Weights of a small transformer language model: MLP 1024 squared ReLU.
MLP neurons of a small language model. Each row is named by its layer, matrix (up: input weights) and neuron, and shows model dimensions 32-223. Each number is 128 + 32 x the weight over its row's rms, rounded and kept within 0 to 255. Numbers have three digits each.
Before each neuron's rows, "fires on" lists the tokens most often at its 100 highest values on Wikipedia text that the model never trained on; "fires after" lists the tokens most often just before its 100 highest values on Wikipedia text that the model never trained on.

fires on: " ", " 7", "p", " 8", ",", "%"
fires after: ",", " |", "p"
L3.up171:113198085160254083126072159161184144098159131224101143088131136163140170125167159124089177153145120174148137110087093144220133102096119120126160166129160030143105111125107115133159146094110124124143140160173114151214201149144121213098188124126092170131122135104146120104131084092125147164138171127104150123164131103102121112118174119097136160127124153098148144151095130143163105127129152162131030106129089102096116163144164084138097154090136088166166095128133115120110202091126141128115085131122119119115198105157095152193126176062123108140156135151165140184114104124119113093

fires on: "-"
fires after: "\n", "-"
L3.up923:141162110098073105180150081128168132168167185089110127150164143153137125109167163091133150120138117158078097087086139117059086161177122044104096115195134095151149084112168120161144185162095165149130105102150152103105077107155125137158110125111145120158108135042128067101182114110163115109172132082084072138114215102072105172082182116106127083103141098214107142121153094086154115156143160051107089096116093096141129132083135166120117140145147084139153117081117128119134151133128053095120173086158095127100173100109148069098072144073160184171073099163148108113113141143176169122

fires on: "==", "==C", "==S", " ch", " par"
fires after: "\n"
L2.up703:166166151135148174137098151140148097160148114137183166117151118098171155203160113181125143124112168144135134094124113148120115212154125108074159175157101101147119074118122077132095094120120164143180159132117130107117202144092116138142156148163147117165131146140073111143100114176157142117164048140157165137104215117174107200106150143147146101147144129083158073154135096124088126091100141074110156144173179145121099073160113105122106138147179152113172105151112131092094107146093105078119043082191136100162119128113118142121171171177117176103168099132113117127128127115106152126

fires on: "\n", " John"
fires after: "\n", "==", " ==", "-"
L4.up730:126091100034085117092129126179055106118156123070103115090125128146131115137123127101166111081107072157153150128097126144107122149103105158172162091097120155179087122124144100168113128146103152043116151149137149125128098158096094143135093141084147124120133079129126168100132131124129113115169134065114069169141164114146170132062144140120069120078138123144065163111153115166083052164116122075105117135110112168142091165163149106119148130166135116083098154108161084129169158131138100104130122122137154125090138122138148087125119170136182087111108083124190155135165066117134144149

fires on: "=="
fires after: "\n", " =="
L2.up749:175126146146112103135138111158196130196109105109137170161165064130089163138132152148141179096106124084175145113145115160067138188143126147069147120147139082125159163140108122153110086097101145103203146129186104111158165159075140139083134112132120092151112171192137121093105128200157144045160181127144112141140206111140111217089158111116162075127129135115144094062140128102126132127142131064170081112169171128132139096143136170141152178177123121195134158088208127113067169161116118118181135119176168117101150169129147111071183138103103142135176086125163098123178106177110144126

fires on: " |", " Hol", "|"
fires after: " ", "otes", "out", "\n"
L4.up142:120166078135095159134033101094092107111097154108125158056161078089053147066133131155179143134154145099165126085156117121104132148140116086167113142144104158074176152095093088108204153125132116146114176094101122180188138103097114094147135123149074164137063129135150151163129078114163101136134110074162114150167186115154122155130082092115103157119131111094122149132100087148092121194141094148138128112150175163136072125173136184121139141128149071112134146139145142075099111149105173112110154065191141066108136113084215176151138110133132127152127122172164082153154166145120148165

fires on: "\n"
fires after: ".", "s.", ").", "3."
L2.up153:132149105073133159116154184120123140133125154207143087131148091126145096139119128182078125124104123092060186185198147149164069142118187163170152149155167115144124146072096142119105084123142083168120084136110035119110135111115084204140196131146156161138149149116121186092123140113063156104125111134106112176069183130167139108087113137137160176222130064153094130126165162151118099080135098097153146139100105126078142076080141096126171140053139181113100122173180106100102100138133099155129079190146134142102145116087127111117112143072090108083156110140114174151109220081121152105

fires on: " is", "==", "=", " =", "===", "^{"
fires after: "\n", ")"
L2.up796:168166075179146134161114182106136139204122142123154157110197075151113105113166141130082145108180126111136057129095133153146159109160095157061083111157099094145140108137117157105120090113078121104155187211114120094161166147183129088108132094136091128128142151178207152143134143130145165062184113130166099153131173117187148213116121099166161088106085165120117165123115134088160108167121121080124185138174157181143111092137129119140136158100080117108163124126108232084144132176085160120101158090163182131128115123111128081144141114106140111164124097144127089087151066149127138167

fires on: "\n"
fires after: " |", "|", "|---|"
L2.up257:104169115111130158144173117168143167125191117189135105163127110120139172137165158119137110152180126148149129110193062164156167147075184146114181119149131082126121105113147160065096130139137075034100112126146078083122114133114120192108130149133108086144156183150122091102113092158090084068081134121124152064094108123131148133130142090109123183174142114129129098109079130133156151197093164118133181151143100162097136115208139156111154067151129124103128166136157143174136144128202149151141062156119193108138073179126097161122147224103130170169160125126112135086112091098142115137

fires on: "-", " |", "\\", " born", " career"
fires after: "\n", ")", " was", " "
L3.up50:084084129070182050161124185137182126147157110136089118162126109106114163104176142155073139091110124126127101080100101158133161139107151093152087195137111107153123122109150091132101108093138168151063121086170116139139087128119141085108166119169100190108113136135167132091114132134151149133122153079193074109108195138110141131146089142179175112100130105147145102096103102087139162181228118085133094114117143181151152113121202145106152143135170092125089072070130146144082128139076145124130191137204090078127116166120168093099086117117136101089160101164131124120129161142126146158

fires on: "=", " career", "istory", "ography", "==C", " born"
fires after: "\n", "-", " was", "i", "ly"
L3.up230:159127097172140140155104183154155125153104120139113149096128094133097142094155126159135125066147134138167108102100163127108159153135138068054101135147070121118137105106130139084142114081107131120137131101155133108123118153121173107138154187153092127104136172168124108104084117155062160104084187082137085126112108187137152115122130108168130115113184092132116151129078137122149100074138117118151128114212213151172110112046176110114170122163171120049111172056097187081198073115153103066079181164160066125085129145114144104165135123109114150171099132119079106158099129158145141075

fires on: "\n", " was", " is"
fires after: "==", " ==", "\n"
L4.up131:125095079149110078170139129109099113088159155116136191163175107084134123126142098079146161059125130094166118121128158121216129090093139141134180139091132128149088075073188104106162177126126133152168134123097178078086149165157065176155126064082131149120142122099117140153131157130108115143072141124088103112118170153085165103086143143105132098123128154146100151087144122134082152090150166059103119137116140146153152117173134124113066099143058117136150130206151126128181126127078118115084178077119164071109152061124133120135157145076141085098161114140169084106150100116097068146

fires on: " 196", "\n", "-", "ce", " Re", "M"
fires after: "\n", "|", "-"
L4.up253:127151156138141134093146157114141114102126122093112105169070093143177101136153171131131069092139109149073133110085103120130111136160066075108118166169097019157088145098094115147169094167069161121095123142109127094123174098065146129131132121125147144117108150100112066078127152155155134162135127120155095128138149111184095192163113112153094127132067083095129044105086073087119146119136170140096118078098084137096153100153088136092141183138114134079170123137131104106118171023195117078055163115137097097150109090167074138123111126166174140116053077113154072148127150136156145118

fires on: "\n", "|", "otes", " D", " ("
fires after: " |", "\n", "s)", " V", " /"
L3.up79:088163052146109141088170113116160106141095118094085198121141102120090100133133157125154154100099076127132161110146118081159116137133119094161119069156116088150115112176079131091182141125112070159166131112131134126158151099123202161099050068129132193189148145137151168132092120128141118130110121125109115125152161129089097175088122048178083113099115131164088112134151153102130114065082074125136117155155094093099147138113048119157128148136120163091107156170148180141116126121153148113152060125159152114126114110139124132126158078144153150157197111153124164174078138112159041131

fires on: "\n", ".", " Party", " League", " has", "y"
fires after: "\n", "|", " |", "S"
L4.up117:119153124089145174121152128175125140094129126134099139134130088145130071052052179157154112120135090156133152136129110138090113126138113084075132134122202135152123160152141135181149110109163142136133161075151124097181177119128176163184176105075116116171089134109160136145177111109155118098182129129135120091205195109134104144126137115221180111157124104110127168137161113133081148088183152169134116095118135136084100102067114136150045134123140088088111143139025137158092146130169095124166121147126079107146170125091149194166139096114111140094095141148159109134084118164125104159

fires on: "\n", "\""
fires after: ".", "s.", ".\"", "es.", " |", "ed."
L3.up705:165103128170130182156151135170169144090129136096038102074143153155099105128093136185110120142134132113145100149155103137120105128142115099110141147191186115177125104094101138131105141069122116101097121194123066083140116103092188110045111131107157109120113124038134114132129054148128169104117153127117107102049117121082100139171114110122126202211158110153119096111168122127117128152187095144184141136121101142112172104113100061126070147103180135096132157130118096153090081104058125127117146162181092123123135111063136162122117103052142151141119092161118197152148150119162114137

fires on: "\n"
fires after: " |"
L2.up387:160139095173177143152160148101113129178141114188112143120096119094138128140181123182158131133136115136157093065189095173183122163099178194133131124148157111123046146131096067050114061156082079070114134119083109129165158112151170098132189141116107107157179149160117168133098131180086111093088145104132131162102164093160134172103106095128107145184102124160152123126091126151121134156149113092118160117147109103146164083135124059111136107165153107104128111079173111165128147114130171213110080178177191104106107093073124115121163157112156143118161115174084113124161095114112144097

fires on: "\n", " hel"
fires after: " |", "\n"
L4.up753:128100147165140142140144101128135165109076107104092161143172106139074149111129162163127083090122098174187086147139137129114126127182114193111147151099152119077077125086104097099129153119137139107101107178166084123124120119154081029104151133116081119112161134141163078146126168187150183164119097145148087127142152141148117079158175170159094116140100087145119145129133107107141148147134080140105180104133189185041113122131086095100084129090114082100192131163098132177132057127085101112174111057136148121076115075129129165164188164123177174062136064074112108095163041128080099141

fires on: "\n", ".5", ".7", ".8"
fires after: "==", " ==", "6", " 5"
L4.up618:126120086110122164090155143158098107101136226167156089150093131162153071146115130135141173132174094104209112162034096074132128173129096070211131114092035180136148072108132106154200207138116090143140095177110129105152134156137149136128149076139141116154116148144119149163144144109145081145101142057113151156117087087101145093100138123175106095072138159081108136133155134124077109087129151124145117159156130097096094167135122098056091078081192129111119119112130086141141125105139119146152152134115125102169179082128162128094120210144200097117110112091157166138170122112115084106

fires on: "\n", " V", " A", "==="
fires after: " |", "\n", " ==", "==", "-"
L3.up961:104127083113064115115124151082119128103120155123078183093122089144083143098165088168172152095100102136093096137133146114152167163076167110185128119117144109073139127174087142177117141196122091167106100129143108103104154132182137116064096071146106053149134121162186139092094126122175115141157146115065108095164098138062167135094140101115087107134128124070070175155132149137158136103113092144108131175138148104082121184136083155144102085089154090137104140192054105186110158120181189099138209106078195160092124098147119160125104136096166127137119126075143129110175092133125130095

fires on: "-", "\n", " |", " •", " det", "|"
fires after: "\n", "-", " |", "°W", "00"
L4.up709:150084165137135158152169137129133106152129160073175104113096134123104148134114111171119181111077086148154037082094104125136144158123088114194079142143142087139159141099130098162165115104091133165101112035116093088160169117176142157143132119097142163104074142081128143136116090126151118128095146090125107179138138081066110115087096181192116099142161105136062114105105117122130118163106065143134083082077164188128140135176133114127098083117159119141196147129130139140126132127163146114159089106143137164089110110173187093118113139089139126170098199138167133125204163125119082147

fires on: " |", "-"
fires after: "\n", " ", " 1", " Year", " Team", "in"
L3.up639:126157086112123192176103136079166115145102189100135121119176116091116088141141121117093132161136080069128128161137133141100099130197103102119083160170159134155105129118144109112130139144177191180149198095143131138132104124106127149094125076145168104192141167156134140101143161166125050140154145087114119129090167119144131161158155100090179098088071075139146120154105062138125127135117115096138102122129159140116122130103199189133115118131115085137135146075098149104125127051148099100141203052153122108157133155116188125067098115096085170120130049169160058107088127152189114107

fires on: "\n", "The", "n"
fires after: "\n", " ===", "===", " =="
L3.up262:091122153103103119197121090194118138143117094131101165180158167160117118134161088080154147074116112155139106076078128138088092164145079097114148076157130136211096143091125173140135187174135106125152127175142158126029096095126154143123053105115183143121115089136165198123163163148144116089173105130125112069143141130121109055103125113167106124077117080148086117059084137136125130130176117129116113142150112160075168219113087109106114098122147131106157135109108138096105181124086142088107149123132089122129129099109118111189054132125119110148167137110114071115181141129104152082

fires on: "==", "=", "===="
fires after: "\n"
L3.up376:138124164104208098146117117106190141181136087096137116078123106163124160125110144124112100097129191150140105116118163193133154128150141167083099125147171069131131133104154103110136064092125116096144180135163074096180164158088169098117136101131129120087098156166095082100097112118147118144186146105126055132120158150147056117122176185158173117074127128164141104159124090102134129125125127089124102129127193187144167108100168068087107107111156127073118096155115136161058132115147137115153103176154103143166157121155103113146175123090093113118113078156143144144102136093095118155